config.yaml
norm_place: "pre"
parallel_block: false
beta1: 0.9
lr_head: 0.00825
schedule: "wsd"
decay_fraction: 0.621
doc_mask: true
MLP neurons of a small language model. Each row is named by its layer, matrix (up: input weights) and neuron, and shows model dimensions 0-255. Each number is 500 + 50 x the weight over its row's rms, rounded and kept within 0 to 999. Numbers have three digits each.
Before each neuron's rows, "fires on" lists the tokens most often at its 100 highest values on Wikipedia text that the model never trained on.

fires on: ","
L6.up693:540436548531422397528437523489542451528484522461526518522461536414482567513428450484542518540521436459449473383485524542420441581572526561520485517577480467580472487680564497515572419525427456377547499486520612490472579430526447489503466443527545606490506459423502499497475455514472460489447546496532426453492536505398446468493457484485576529581594554557487450517485553490581480405539487552470509463499548415481372423560472467513641510479491521549619481441474477536522523474531552577415426481563471467551443527548511526479606479547442522450567569502496552452447510428404545524494468490509543488392509513484520490545501480532490496543517497597518555523472640452587487603485567468427515503545432440548461417553480490532504504426508511458472493487494476531423484566447466

fires on: "erv", "j", " law", "stant", "ull", " poss"
L3.up1153:482496576513431451461409437609463478530504522471544532539489499448442467483466481533526411532524454420497553539550527559505451436476581579411441465518487544437499454495451556589578465493490551508529510420636543509457570525478528523505542534454494490474452503568437498523431564508514488463599547507601637494439577500434464453637637587571508391526491565467487446503424546503475514482450516502490689491483475481497513499511514589411498532505436505493541481500469528485434468440386545436426471500526480517503491513477504573417569461454406483548530502471486484498494580424489502415536469529468541503563525607449504520420449513499510448453513493570572556438484565477524485602551489508490549402532504481539473495469512552538535454397502453370572497498580451521563462502513498

fires on: "9", " January", " to", "5", "1", " years"
L6.up370:511625547439462549522507513449560553433491469447512561538401506435518506556500489496501529330381610402460497439443412495430477481424547460509419561611510485488532518406458498480478544484558490459514548501442482463502499411484461586485500544525603563554470437512522438462448502428592540564527594417568502482448538480516489525540474500570541488560577527550424547490451467549600561529512449583494503471498531583507504507452517449486502434563525473515486555452468581504456550456454509480540470504587510494540517525483461543509461559519468472580512483511521547477553482450430575487412439350640502537488468472429554506511439505551443476489520531509464478373474600506560482463429523544561470464412445465528417493505440541578501496508506531475528492555524396497466577490532518

fires on: " im", " season", " dep", " career", " got", ".S"
L4.up1244:485491545392509552533547523508503451546472428575535538461522561346532516545509486517517597447520523469473535498253540451484552517433433546513532495475509466495441516495513386552525498482547572489506498529543596551469420462512459466500468480491546463415480585543545536469539495443525469499490512484436557532432472485495508430489508459501375479524441444454509461536444567504510338480488513491529509484477559516453491527575464412521524507448518557581428393602492458588571511576556420533435463544508484414521554454512479594486429553450543547462505472491516390515582481480476496592537559536525450531510491515526549523569523569503540532581552513437518424460428525595486499549518416539427459494497484494508390533478481487531544426444504438441408538443545516556534432463476427

fires on: " Sch", " State", " National", "ropolitan", "ise", " NA"
L3.up884:425543477430479550526519549513481473556524433612485526572539455475567475481567432531488571572554608466482354468517491535522592563527496518553510586569499517471517460518487484493537483503536466429552549580480477607539551553519437503438580430530501474535563534431452481582574441490462517582515531475516477376550495500463553548492523524502465514593534515559535447537536562508337487408484465386471470460536488473490431467503503539513498434537494567528531533491518565444541500568523474478547575549513513450432496469585559569420440532461539472436506482527496549496528533425500528482578444500579496558493461511498454463492564497462574462401465505484391511553563405526481518496426548524564527592496541506501532461583548518484569501637512353478420451515468582510441497507556553

fires on: "ost", " cell", " eng", " living", "ven", "ested"
L3.up1019:556511560509598535559522563530507546552554539564540527503586538583543518554542607454560518485523576562533569468570551534559529508590524527519493572519574566532512561535536569551556565475625515561563502521513503467548554559525535602561511546549521494562555534560506505546493568547573523472561564525531528530556569529510596585515533577550488530569487581492496553515512520549494547507544534566564600515473537579536506487501550527507529487522594502504523543594556488536493550541569537490574507492496547532587565527572560531594556510537562581618508503525514476625572479556573513552518514543557558549519524562522470577590544595511567489582541556499581547516519582524562532514513480528431546482528593535560535529523557531546541506538539566552579533543524465508560527553537486

fires on: " place", " aff", "ig", " different", "ix", "ign"
L6.up1135:436564504456616534500462549465509557459531485456529601562418446564529451536372457540416488445583469492521560494567484520498554461543621454510533499489564505468482523492608557463467463515459545480475429530499553468471441478455416495502484384496458586450549532498526463450462551556546436544478567543481503438544521436556542528470455466516558577450422485516533547560425561578521587541533391489520475521495464532477454488498510484489533567474467507481551553500567569515494527510483591504411524574545485493497526498482551527483545523536506466529474500590601564520473579471460569559476619540507530568517527526502546529515508451578432458606497567545605515497549553453495553464538527486537489495555423613485531488448472506570448421438420610529635417494515432599472582514522452

fires on: "ver", " dec", " goal", " en", " lim", " compet"
L3.up195:515517412540383495444466386614463580369350420461486478525473520486448557452526512498526455574523650518482546543480536475426544420540546469548486488513569501495539544506511433489535465609492534357496576400475551500476476569468472454553464556461521515462471473502466488429500537563521548499456501488551483483499465518535473492483551532491556412525523547442452537514404442459507607435432498578417482490499435398392413529591453489562537581556512380487447511469509408534564529473467435572514534526490498539402420493423505499571576443491438481461481548503576498460424520494562444488460567506406465519549418505459478481481423460465519461508457486513491519444494540510436472510543538428461401471433515442571498512480509501558423461408375469490449471451497509512465541529508489

fires on: " St", " Jr", "ort", " Mac", " back", " Back"
L4.up446:541480502508424501562517569576402468520529458540511460459591524438516484507486487490527448538500529531481515441435441467493479436558423450564488460545525468472478526487427367476543525440519598500596526406541443398375510443549448530521409524446441475479455514431443453395522493518477403510435542563490470448472536539485488520457578528525466484556406523526561513463435492486505455540418537569475488483483549547464476538437489440504483523549517480431520510464522447547493524443478524365449517432474461505563432546486549449474469558412428392419484475481500471529519405529508461473421501488536512433499507493471531500496469524473487447462507462490461377479584485565456491488472536504424579511556448418467452436458527516449503386490362522515461523482506434418507460473517519

fires on: "o", "ons", "i", "|", "er"
L6.up121:523507433426520474582515463439455440472558456535497524429447474475478451518543450449590484510486510510423459623519475541447426427562468493527523608515529469511580434520485543512524496512561470513596423529624565485477518517443505527515485392542500513483519602578426534489352550431483558489538515473514532488442546547492462495470471507390543559448532520389475423580448491456509540463526542464481498500540521504624536515576476629501611471529465593471438507520481446528467478542460349443480527466554450534449522452511639543428487450457471389549465476419464513465476536472512509443529513543551490464489590512498583522486523606507477349512533577489494467482537455473515549455476564481477531616449556587546509459474489520490409515514571569464548519470544465527480549528553572

fires on: " called", " Or", "here", " influ", " like", "yr"
L3.up1094:581570504502487525605588563552503511381443445478414559427520518530612546487525595465473601486510548526481581514483527492401465462535562500482478528491501488553490519464547557470471494535519468418490484478479517463566498540535576525534470516501428474466591550489509472487453561561545564501550559399472433531457469541419482527547482535471565589470493575441476465471396464456492642464460531497474507570502455498491472477514522526534600456518550491523489546567506480509520462518598395530526455487475534588595513528469508524606622452509510539553585514478599544535497530460483532475521580592420465557504496459416468460617498526489538523499487465536498492451484614510486532433547513488502412498442615555517445526452527500598366469429459532539544552469523482547447565527411458

fires on: " Tr", "ested", " tr", " cell", "achel"
L3.up258:530535597463658520536570635471552508615626563602549579510610499510540531512587559425559546395495556506506505430590592561506490589533524579483449535456541532567479516498534544517481532432537471589471499598531481469558498500462474614470516493586471466539598542575568510533507498526556561485555557467504471524530562511493504526561492535511438641503486589520497502495548505543489446477567534469538514573522535575570533453465508475446521434453561543541494513597486553460475406540509542466544457484487492462554514474589525492530547482586553599550457462468510460579572454498530567537543418557581557504498503508551448540553542555523561514537504540517461498544462547561530520429414505499485551537491605545507528477503558499544547474570629529511530583471492512555539427539552475

fires on: "ull", "minist", " population", " %", " indic", "pl"
L3.up844:499501498499560570576496565514464469553546583552588492506544500553427504544496555515509530547489501533511530513538496524602501480540518491507509564513527589504523494506431582517557568457598566611571417544559465479489551493532576593535460537554542528549519543464533511548534497537529425493489547546521539547518588517529632571557535524586471462539482487529586522484528561558503482532569540518532616470436610474557554505491568537558449486506569585486564545573555513575524597534624504463532553463477536499585572523577524520602467528478591553555506509535477535561574490559503497585454527553533554560514580568519503522530554556510534508544567509489586517450505555522515499548560498539443523526598477524566533558539495543481517547531500488538538492597525445451571512520560518

fires on: " |"
L6.up479:503508469488432432495547507545599517554412501548497499557455547528469440531573446416434529559545426605573456440441479470489531506477522486508522514564665433499505420427516446583521456453483515483550522574474582443463557438528473452468527447540508517492549588488529446499544431459425521508420633494564467497538514560654585461514389463506491492543499471540568453497544565503456582535495472533453580535418478503545387455437563460495498493523564435563480455493429506473612494551474426541493456549516552559525531674509444521498466429473473476531453529477469507460485526495515421434461527436514492464574494529563517366460509482423504537510418557494539541453569510552482489488435633446547568553460533492541540476535471466517520524438471576524531447491515442547467559518587513

fires on: "o", "en", "i", "x", "ate", "hen"
L6.up254:535573477472569541547542435573537454498541480514509483478477427549420551480511457399452451520447442514526563405441399462475490493546455568446551528616568493500475434457500523488549526452517490490565554532507540459608607485544445498526441492524499535498575507510446512533367472440457501534554402525583522567504468569477533553485489568485544535477534517534496481625497588502448430459502493442481517470567416492451552540585461481513488442548466457502523459553497500451557492424511456419458559658482470553516482521479592519474421481543477421516497468402439443497599610483511466543505537490418556430445511412486530492520429528630558374487471562415423462440469439480540437464511479492528551499551484539497484570479485515509482464489614491542485533546491560500523482525546514

fires on: " of", ":", ".", " that", " least", " from"
L6.up1218:514511494513618462478530479572577447508536516508454452501504463447425537493528516514502503485506533440426598505596536564478441576560459541504424540564534415527487532553471440548485478480506448481489666551486448450569476480472393543400503481534442633533589474481508482544592510566458481541506471441474463424482524509552575477574503460460499422410558511521452480509505558469430476445561541469498538463492527447510334486546444504496485511534471597525512512544510509517526494428452503537506508453503470519513414501530530538513491531474540572497528515537435500518439525482523533482478477381571598484515507523380541451462522477553582522560515491532566527506451489497530462572572452509484430439498527435432461429458521492476517469407531494453538465546461514478475330432525533

fires on: " and", ")", " on", "ish"
L3.up945:517505481534503548527498509568559547489471475526414433593565402387506467462512501592529481532527616459530499551467509396452464575564567463489525473443513546504557489429477496517498527496642509432426581441485468546403521486518404476426510498539513619519483470513513480508521490437545497462492546496485510511457463539536536563422518481506477561511603482467523451459548473483579513449480551506433519433495519481472460475553525538480555454487519479492546475615502499504437581478472441507582553551567536465423459569410530446561578443485447586500492519542501511376458451525546512491404479474516509575482518541582455491493506489367436583449514547464578505471568444549549505513487458496482435509462565486405472525442621498468457537533383526475500525518543512486620505574599425

fires on: " |", ")", " ("
L6.up18:471461491405519488464555498557457462506446442428508452566403502481454510430533563491518450544388514509540516465516511461477613554547537441555537513540514491507448547417443432554456555378571476410541589440578515521492521529474499416485481538491516512443558428517569530516517540486420396490506512501392573545442452473517585546461435466481458521586496457533516516451594506553418445516533432523490444473493503456496487494419549441561507569573535575620485585470565510487463492431494439481492495532506541529492547582467435492469544438463521566450435462556548564462464470512583454475426493486481444512510481555582555450456465481391471524507446475471498576484568424537504555499511601552546490455499628470558560605576587631426560512475489545513387449450546567550516610492514481

fires on: "ost", "ested", " str", " object", " cell", " whe"
L3.up242:458458511479628519541530624438490510508477485492450459458571473534558451466527528412506522373407502523459514401490498500456457523534466515482430550414447453515484551454506605494470488425508445586478418535423443442527472478504518553482446433541438419503550479529498414473478526465525499454538490427421416478545445486423499519484426458476416557474415526456454461474470445436445492461466548510548494509439514506494442444427474446442469395410513453423473506564510492442436417499614440451496382457479473444537504449548516514591501437523533515608488454425453446546516448536478491503512482545491449447438462441418411484599481516489543515555509503466474481478467511401491542397425435481444537461468581527415504465446473450516458450554607538524544556492460467445492445511434435

fires on: "ep", " made", " living", "minist", "olk", "ip"
L3.up231:457475513537604447480438491445460502599517513489555422455542487550506430484449454487561477574498427504490443467481418553640472470521501503533475521472492476434462491557460549534541534407578512536564429576509433502454521476502508531549534521513530485563466516396471495489466442538512427465489440574507471409486529483519545526470499473473498392569504364434483509552537489530460477475570420539496545409387510512526521454497495507547412472529502481416539471535538463495497606535577485466498501400462420497567501511521543454533418515499579442470501492547475529526583484588475421541426507517552560516494532522532497533488549499518485467499518444416569533534495464410527491608528473557410596501564446482496508443566441477432515600538429531504547402541475444350576528520521499

fires on: " im", " dep", " comm", ".S", " season", " got"
L4.up817:477501550390503569531548537500492462546468432569534540456519553347534504546483474530513596438514506461472532487251547439485543511423447533500526492463498474504430514494512392557519490466535565492505485519530603538458420448513458474493471474477537464421478582529552541476543488447516465503491508469425562530438464484490499431497496452505387480515440462446511464538433568493520340469501516509535527483480558503451490545563467418510524508443540564572442392605491459605570498571558409528439463559495488417526548451534482593486422542455532528480508462497519377504591479465459498569526550531516447523499476512525546523566531555501534527579555498444544423431432514571490504551509414525420460501493482502501376530465475491524537424436495447445402532441547499547543423471480429

fires on: "-", "1", "5", "9", "ively", "2"
L6.up112:506513497479542486446531539495533430506448518553500624522426404401511523466471457520452436513475473550572515543507492522454496513524547512513543551480528492491560445599574534527456461582563531564534463488477531498474566353397530548503451485497464516478408474433402524516455470418626467467469512431441458589460451643440557511517554447524490532525463478567560609520507578485552447530500474555530439479527603540495488392534479545447519483446372522492461424545524512559520495504445507493550499474409413590487478536512525565455459415483401513525467525560451491552533485456545594442502434464522415470470455504448535510519464538616435555462473477529409538432512476505495452426503493569431576470572492514514543521473484464572507547465476600482467546460434497560424496508576509

fires on: ",", " |", " now", " (", " and", " at"
L6.up685:489557493499435457543461510479482523563481481585542482490486503508461489496525574579543535534479528520599476428509511371426447577417484466476458523540559530559517572519465467620550509569422505503457531421490541537487525511508452487546542480499610534529481471417542576564485504531428458573520423526466487539508546465417490501545435449528450457558505450529522550508501457520460527374495513512475573507433510535341558457391540457523481542564526449500538546453458521470489550548505547481454470501569489517624379463522582447502534536539556437453463581509542491495528510540450496524551604331638446499360520480530524572496396558563500447506522487527480554546499540557461478454428557539587472460485585488535509451547436504415442474504495533504463532455544533464535505465464463

fires on: ","
L6.up1172:460435540549585529431578517541468494544511508418467523548550519460580479539534524505547475514438522420513537407437564534417446549463402527580440460446549544573442511537432497676483456456562441433516416525539565398447551438490438456640471557517564501384471515391540533488499618440488488453454494520560510520529515501459481431381490440521512517422479496483521531468567488482507525500499565556410547467521475446425449544509476572524577493498464541480496530531475499477492469489535542524585547491588576566473375574604424479554553511565468483507508501480457521548466536521477458443518534398546501481438379559561525458534465554563502473564457564571428421499459533480517495508438491487507628474428489379435453521528501497507514477470549509547539478505501497559469546499402546

fires on: " |", ":", "."
L4.up1219:537557430502540544407535514508486480511541495520503438536526435453426477475588486456420493615556407476485608543438431569510496571595491516477511479476561454503539598522522456592503498447493438487483580471446473522440462531536385554400444446448438459534638477443498517480539497488522502486591502475508465445510523501480504514454552489446462454566469498543535379456487460484455436499611502403482460460510455476455452562565557495496538460490479560582538480506574457521526569462545577531511498542544555555513545478641509494556536538585482522533488582488466521525539423469435444481487509538516589464527492488565507458570467555437417546458519449436480472465445450461498544533511557533517469506385415529512499533470532583494484475451421511435549478513496478417497446559518574

fires on: " back", " em", " str", " Back", "ab"
L4.up518:605545546452433535485474549620452440536558560523571548483644529478569482551485522480575486457544543554492482497474519467541517471537509498601514532516574507561453535503458492439602551440496657496520497544619520538483490559571508586547473514531467512502442549477481526485525517554562414524479583535500555530457557530518578454491602557506458541556458565547622512491508492485533469517423559518492538560569589543385471534511496478475524543530504541454539548430500525583553452497452499422552591490505529450555594568516529512562526482412480440426549526454574521477568510469485515480503495511553475499499557512544560485507497551554545466468544448518614422536600473549554440560451575517449559542547535415526499517445520520515484481562515431549505524548491438506506481508499484

fires on: " en", "ver", "ty", "igh", " similar", " vol"
L3.up551:470470453483431446376477386502470531444455405519525455449435456449401504476509449457492419522525545444470418509457490465490519472451442423498510409452516440416480509494525363494497383545459495431481532407413449507393466477480421410513456494439497525468462457539442489432464448482458527472500435548500442461470521484516451491420487519474548440475460421480442522451473465416477404491466419533424389510551455398425395477503384448513522546498525417539421445447476356436512476497419511492514535541453478472409419513443443420468483476442438456409421462479465506378447454536505429518439520492506532444515455465496477499436477448425463451515454530507447504473458433486498470508421488452461441457439445421522513470538468465453480501527466468480465477408453510479445471504522496

fires on: " known", " back", " Back", " lik", "ild", "et"
L4.up1130:550536501426377502457520529539405381488472469502469420510547496489533428477435489456537467407477453486533464424475452493533519485511452426515447520456485447478388501552410473427532554450469576391462524473566485507452494486486474568514413465511346442468403467449478555449476402460540352589472531470479479504448518529486510436431494518466392476512428457580556438452426458433456456544445565501439512527554556488431446458456478440490536451461464493468494496387484458499512456462398564428506496490414507428537494519428486492490486486392457406481513420435445505444461483473411475451486489460507482464433516483470481418490406475468520416444495443485528437513469489453493423537385553528433510487472446398485459477487458481390481449512401365488412502467436431463494485444449502

fires on: "′", "we", " struct", " history", " Synonyms", "urban"
L3.up398:516526531493559508514489529503517545582537462465528518542567542526600485535492398585520521463555476586490418539505544578546502541505574553579453550530514434466523532556549543523498577446486527509499506596576588614639518524492452543412623471520537493543512520493483583574533563504526520580588476551528514449602439513519470506546481544524550618514583520506501469577524458546458573529575456477606509542512489605493482508518533522499522535536470551542542547527496663502497483505479520571439495465570484491510573446470555587481456520522543509451596484484536474547539550450528567499606482482566509541503467498610534491529529465561476556436545546510507539569530428452543496545528530556609568576528509524442474485535511484534568509545595501460461424521546611573500523456528571

fires on: " tr", "ounc", " Tr", " head", " str", "able"
L3.up15:556499526527621492516541568501557561530568491527520570562584496455610559462595475472573539404535548533485530445575619585410464577524481595519422502435530502575495536474521494518479502455431477470432586576541539515593480537463500590413491551530440505484501466586482533445471540512574568496522506487495495540544522517510484484549436496443447578486507648559456531538503439531536508500571581526558483560561473556531513495522486500474603479470513501603483432574459540493441417521454529560495465504499486510525459450480528517504562451588439559578477494406493494551470470511628461508560482512507554473504440503591493523608517539535567488501444496480449521563517530536553525478457533514545539498450573513469500446453608485593532463536562583504521547471514521603503449511497482

fires on: " |", "%", " |\n", "ing", "|", ":"
L6.up777:488436546522431447498543515569393524485429416464461499499546458457518467494436521509475537534498469504527522604528492535459506494471453552519434478426558547523498546477540614440527524422454500377475413506474533552428509460541441487504490451494572434516451531538491595466530520498517604432580596546557484511510525515351468500575453464515498548485474527487512471456500440452483501369492411554572569496530495536531463421543514559548471422507467580490381475507488416343536487591470554544546548480519530594552456516424469543510535504551418458451492578547524575510560486445488525425511486384495484469570411492490465576444482566469426413517509490497448486501547454527541572531470473509496505496543557443533486547550513511552508495473539556439494599482566514413456551536528474

fires on: " rec", "over", " south", " information", " →", " moved"
L4.up493:502522520479561461450486377420528538415450524483505533437478458446525446458513502447501461506475519416420449532509481541445443531447553526458570503577506500503521457481529518528497502560431455512444440612480521567607556446423545374472471510503566479456434482452454461553430480549500546435589549453488527468501500522472409462383373427484460462424513426516498531426572521527531476361487481431502371512544453499496604428527438586470492452452473458583441459503542547444503404536491435598488501534497466468398477435489443519460490482515489469458500457561510583441547530481548556459521529453469487522433500573546532503492583438439435532498506476551497501510530478506393539519570429481587487473492548510489483480539437422571402531574549530412514412555533579502480483488541377

fires on: ";", ",", ".", "),", ");"
L4.up400:585539484389508569445556512554518462443522551438521442416437539586421468528503469461475445528372480484516523507481512449471524507426488488473567463573432544536548532487555543487484379541555507595509530544437530416473579455495564526511420527461497484493426472523514490462527518506507520584444538462459484497593471515495427586548543579555566485522468527479512542511509523501469539439477525437538525482441537549609539400491420564584466474528551543520540468437478499479479413548563410391453559547467474469467507454569546637538491431515478467547508477399407483551547576488575575446503524400496493575495479437482526436477484516474589362492438628504410442440482526540447511443514497555481545547501513501450503531532418544607522489491392582516474505523500579518434490485532508

fires on: "%", "olution", "ach", "duction", "itation", "awa"
L3.up805:478538492576471491516423497625451530426439515464493479539463561502468561469550530481507487584492571525550577562547511540535539448563526529552496539537567557535516526575531480475586515601532548470533540464527501568520484574609539549565454669513501540587522512433524520535521547588537473528458550547528588504447540571557565529555527470536539426544524509427506520520479532509565609560522530573418563460496463449456522572539496562563529588566499514542503501502561510589589630526559563575514604531494517616550504525484564506642527504527526435563537605544550567561477561540523477508446582514449516540529562523491522543507499506533500482548525475502600518568471593567462511590576585531489467496572496505554522565498495513520505541431382471525512478485538473489549552593468567

fires on: "oph", "Career", " struct", " Post", " Synonyms", "achel"
L3.up208:556421535479509509550512570433570508546526558462500566538560550486580504438505477486496569423497424523519527473518442593453409563485499550499410477541527493507468460506558534606404510407430526566479480588501494513558457472500529541450587408542510432452435490450563502532563568455467567536581451521486498520528445469442471458493522485472473521480545525565501467513528473565481376494625498414594529561531535570566540530449507443395506504438431549615531478524474608406475506520428553473448438441570413470556578431508498563489476451528515538474468522490514485535539506531488515480565468435509514472504490430569527520582525542528535523522514534463488537562453504450574496482538484538518664471500469530422476481532514509532552422545650566484534456513536558583523497466527514

fires on: " known", " rec", " information", " met", "its", " right"
L4.up647:514529565421479545475443498489428497413451476537489475474520484474497382507457547466481587573568470494492467507492449473485481482423477504443506536549559437494435458512451491461460581523485497494432415525470446524546530421393545367497437533424519455482402461401507419460498469569539443532521599419473578498448571537520414476486418423487412433406454487454558480418506472477504516427440521502470452546528531487435484430530520519466501560469494467487459494470526422512514432480429494431467467495423486512502443494494527427443492482420460372429531494529483534444537470543478466496460563468517417472443483503477490479536422527476476469516472418597454455473469497415415474553469481505526568518517550382477424423492436474401440515453462497398468497503480505429499472477471464

fires on: "ull", " population", "minist", "ment", " poss", " test"
L3.up290:539484541483467465493434486567467458523560562538591522545491474493400487462528539496512438577465585406453563547609488539548496449530522509456456492527535624467467474483447463559556483482549531559526543435546467471442546525511481567587464586470483525542467492578467494500472519534571470448500567595580592533458614534524563503599636590577460400598437529505486503470479572531544419466513529554532635463468532422551529472475493554464472493536545495474559486500493421514516539517442608399537501529481480515522464533520497526504541474504477484606474533519458515516491501539541457481448507549470569531592583589446513609414452583476577436560526507436501484500475590525568517526476545540425549413539476478600483515511522550481527467487486517464560550469543446435524489551614477

fires on: ",", " in", "2", " of", " on"
L6.up876:487529583534506429468460489479440530536567464557554508441487440474412556538474437448490488405545565487559551467501554574523469549462549479580493415526469567538487585597493540588511451592528425438604506446574565509475480486462542562511534643523541522473519518483574483463472529529513571560522458490521458600490484474516562453505523460586469473402518465488503504466513445473512528580614556527466463588526530537436425542494473516542540519475577478430456512531411582450504491477440472521509516460524445506491542575503537517523523497426466546450500497518559473458502493461461534457467510438476443504525381464458538429560440424556535495485499417547544521474527561426600450532516561442534540573457426413436413448536515507581467516523413436622514406529465570537538491525530507

fires on: " under", " view", "HL", " anal", " dev"
L3.up691:568489443438498583610590533460551492522545450510546571544558466563567520484534490590475588545609521533493516528560494519499532522512482550589529560564574534491539457533499562485465540509560557488510506644543526546558555549530560553413547460537525520534512499471480484554600532513529449571522567517562529510590483564576598554515477560479517475536607513605576511555510551558466493448558568511600542509514529489565502540500585510516486506477542585569614499560526564533509551517601483542562595512521538471539521497551475603536415595479538567483506523462555535554521524569575492534581562461485475514555459537602534513601580560491529550510549507477531515493561492574512514487577487523577575556486520623473474538559594535546517504581533501532491456554534585555520548491590494

fires on: ",", ";", "\n\n", "ther", ":", "\n"
L3.up906:426598464411467531412523498467466494416480463543502495439462461546469567614493486497467460469590484474642458573524522499479446478455487474410504486528473503457495568551496488507517425482509498487507570493488524544542528424427585515529493536472621548588464501457503512539542512508522483602450502514525470427484534437480596512548528467533527504527484447468510536451409492467452475485550443506452488472477509565569437424458452469499470424506428526559474571489437528438486412609462451476392505460533397426540575478553508497494538408513425491414531501433543571502477555515516536476515514397498474542555532396543506434553528505451458494361451536520499560504444579588478528452536519523584562540478454572550484559581517513601551534496487550530464438445521502497435408472571524

fires on: "ion", "ull", "olution", "%", " return", "osition"
L3.up509:594566504562519510535520498598513556478485527480525546531517541547506555522554572492552501573569598564523602565536532534542542471568554518552518555538572590532519556538515513509561559574572575527529526522549540515524524570515557535564523605531549558542519528511556557480513570598598487510488554564559549573514555559605543535531550540523556490512569541500515564562505510564571614555536563599493577494495518478490561554585555553588554561571549495517523513553543492592535603507548527558542537488504538590574517534493526518611585508556519548538555583536591526569518538604548483519478578529499511567569549559556524544560526509555509522560515498511570507517535592562522503567617549523471498512532545521588523563515540562581505568480457587556520504530535480500558550551538466

fires on: " called", "ign", " is", " inv", " came", " like"
L3.up1002:588467510590571559578570600523553551519503473438492571457549526511645578473554524493496611408515438566501600456556542527452441500571546588549458537496526553500462565512502615509512520478464527533451466592517472556608524530587624591467506507552462525514570535441522458506494549530556518487563569505451465474536536523496550486474488470399491549494586585506507482519513452520545528520559538497541473518435519485484520533505506577488557495524480524567556485593504588474472500558610368574496456409503478537602600440460562604562530489531552616537578496439582513520463501569523464534541520504448440504566511491516480477640562503551557570493498441465540500502566544441559548456532493521496551492494598568510527504474543548542474524514576566551518499516527535557514545502447452

fires on: "ep", " scored", " living", "an", " starting", "af"
L3.up865:566460491552600511534511552441499534569512490498571459449623426565605485556488481539545539523559564491472502531525484515620501484535492467568474570461526509433465506522469565572534537431590552583535445574459502483524545524464496577554525484558517524583479543501477524466476458531603483494516492511486448520614572499551556563438488578453485452524499516492485565542566426481483469508574509548553541428418511574561524477506472526605528397549607473514506499609524431505455548570575457503564509459484479488573542532547558499534470474523540536528554461544495508541569415619540413574528545541607529548535484553536484564590601515522540474591495537454501508516546468453561513570520461556432604504519559496534513480568518472491512567567495610572536472573477520475551517469552503

fires on: " is", " and", " (", " well", "°W", "ably"
L4.up681:506472470526559495533537487599572567604431553483504416482498548598398424495506477524539471514414527573467427591542492484518522588397531570508469511446566535498488497579541497533544478479439476594556522459467492483462526471481485507500485436453563501540446494474471531518484450581378475510517495482566460476420502514616434525470561441575406469500497533463476560511505614505438591430497453546523474567461533563397485508482466539406582608441487564446445432429526536438502448544461473508468552525548612513491465420405478560451523493458452497454582490512422421460450451477542531561576491421539433552522480520431557508546525477559486512505495555541501569518478494540462398480431437529566513534455465505545527562502541453452606427518561512573603538527443516500483560500430410

fires on: "%", ":", "0", "–", " medal"
L4.up114:471456542470599447527481455563501466542546491389481495454561493523586590520472501509486561517492489415516455499488485497555532495561485401512481502409454541507626498366442531542492611439470437480522446511354453576505450383495513475537388459626511544501574553501493628548544534501539568493557630565452557417520521509515550449552508553408559548511506462471572431527481543444554474481541431424432524544579499579503538451511521551500550559464527527509448540551490544456457547440542431524494554462468444616537527471420576482436508491440428436586496592561532480536526456511482437465409536560483533485536545455511485529532555440404503455386482518466542457498530426474570444500466441508503510497492439418522446509444483502453428523502481457489503537532466468468532638491465585

fires on: "1", " ", "2", "0", " |", "5"
L6.up378:408523489442517458469581520471459460469420488497405502487592518455442467465503523553451475501528551478473463588527489440487612562491474603452497478527608497454498405576472456450552551455471405507482558553523533545496535500441497519492388491544579472509513535504469572504507460437498552517450557501404489475529550576558428524512536467490529479564474445572405548515550570515468474484574490506489561484531399487502522464608531495530531508503451420506439466513461563489536480576512473416522526517521442452508523572523399638505536495460511562474518551537495505587520570537444504485574547455378434473555419534449537480632573589508404552453475459460560533509433583591439501517504473546525475477584554476485579435502462463552498361564420540382578547486449419469461469457491512

fires on: " to", "9", "4", "2", " the"
L6.up1093:416597544513523536618506402517527616486420516520446423497557508370458534568526412437513602462539526422563521475498454458560577466513557501523468432469562537410491624511455484537486515507499495528463510519493493481460553514464434503455484497492557480552518494510461502490415518526482440567561557497536407507468524520495525506465567527565565507500454495486534413593548512498483558482488475569472423379483579479535401483436581502377476527541515587457456559442590564438454506517508536428496550536608448643610541479555507479527426473472477552476609510471455499573474524523414548508540464579540521621506507608461581462452437516461516549471483474513499456527441499440517455535433431558519440516481479448574476472505420553554411544450500494434575465458524484445485575534465443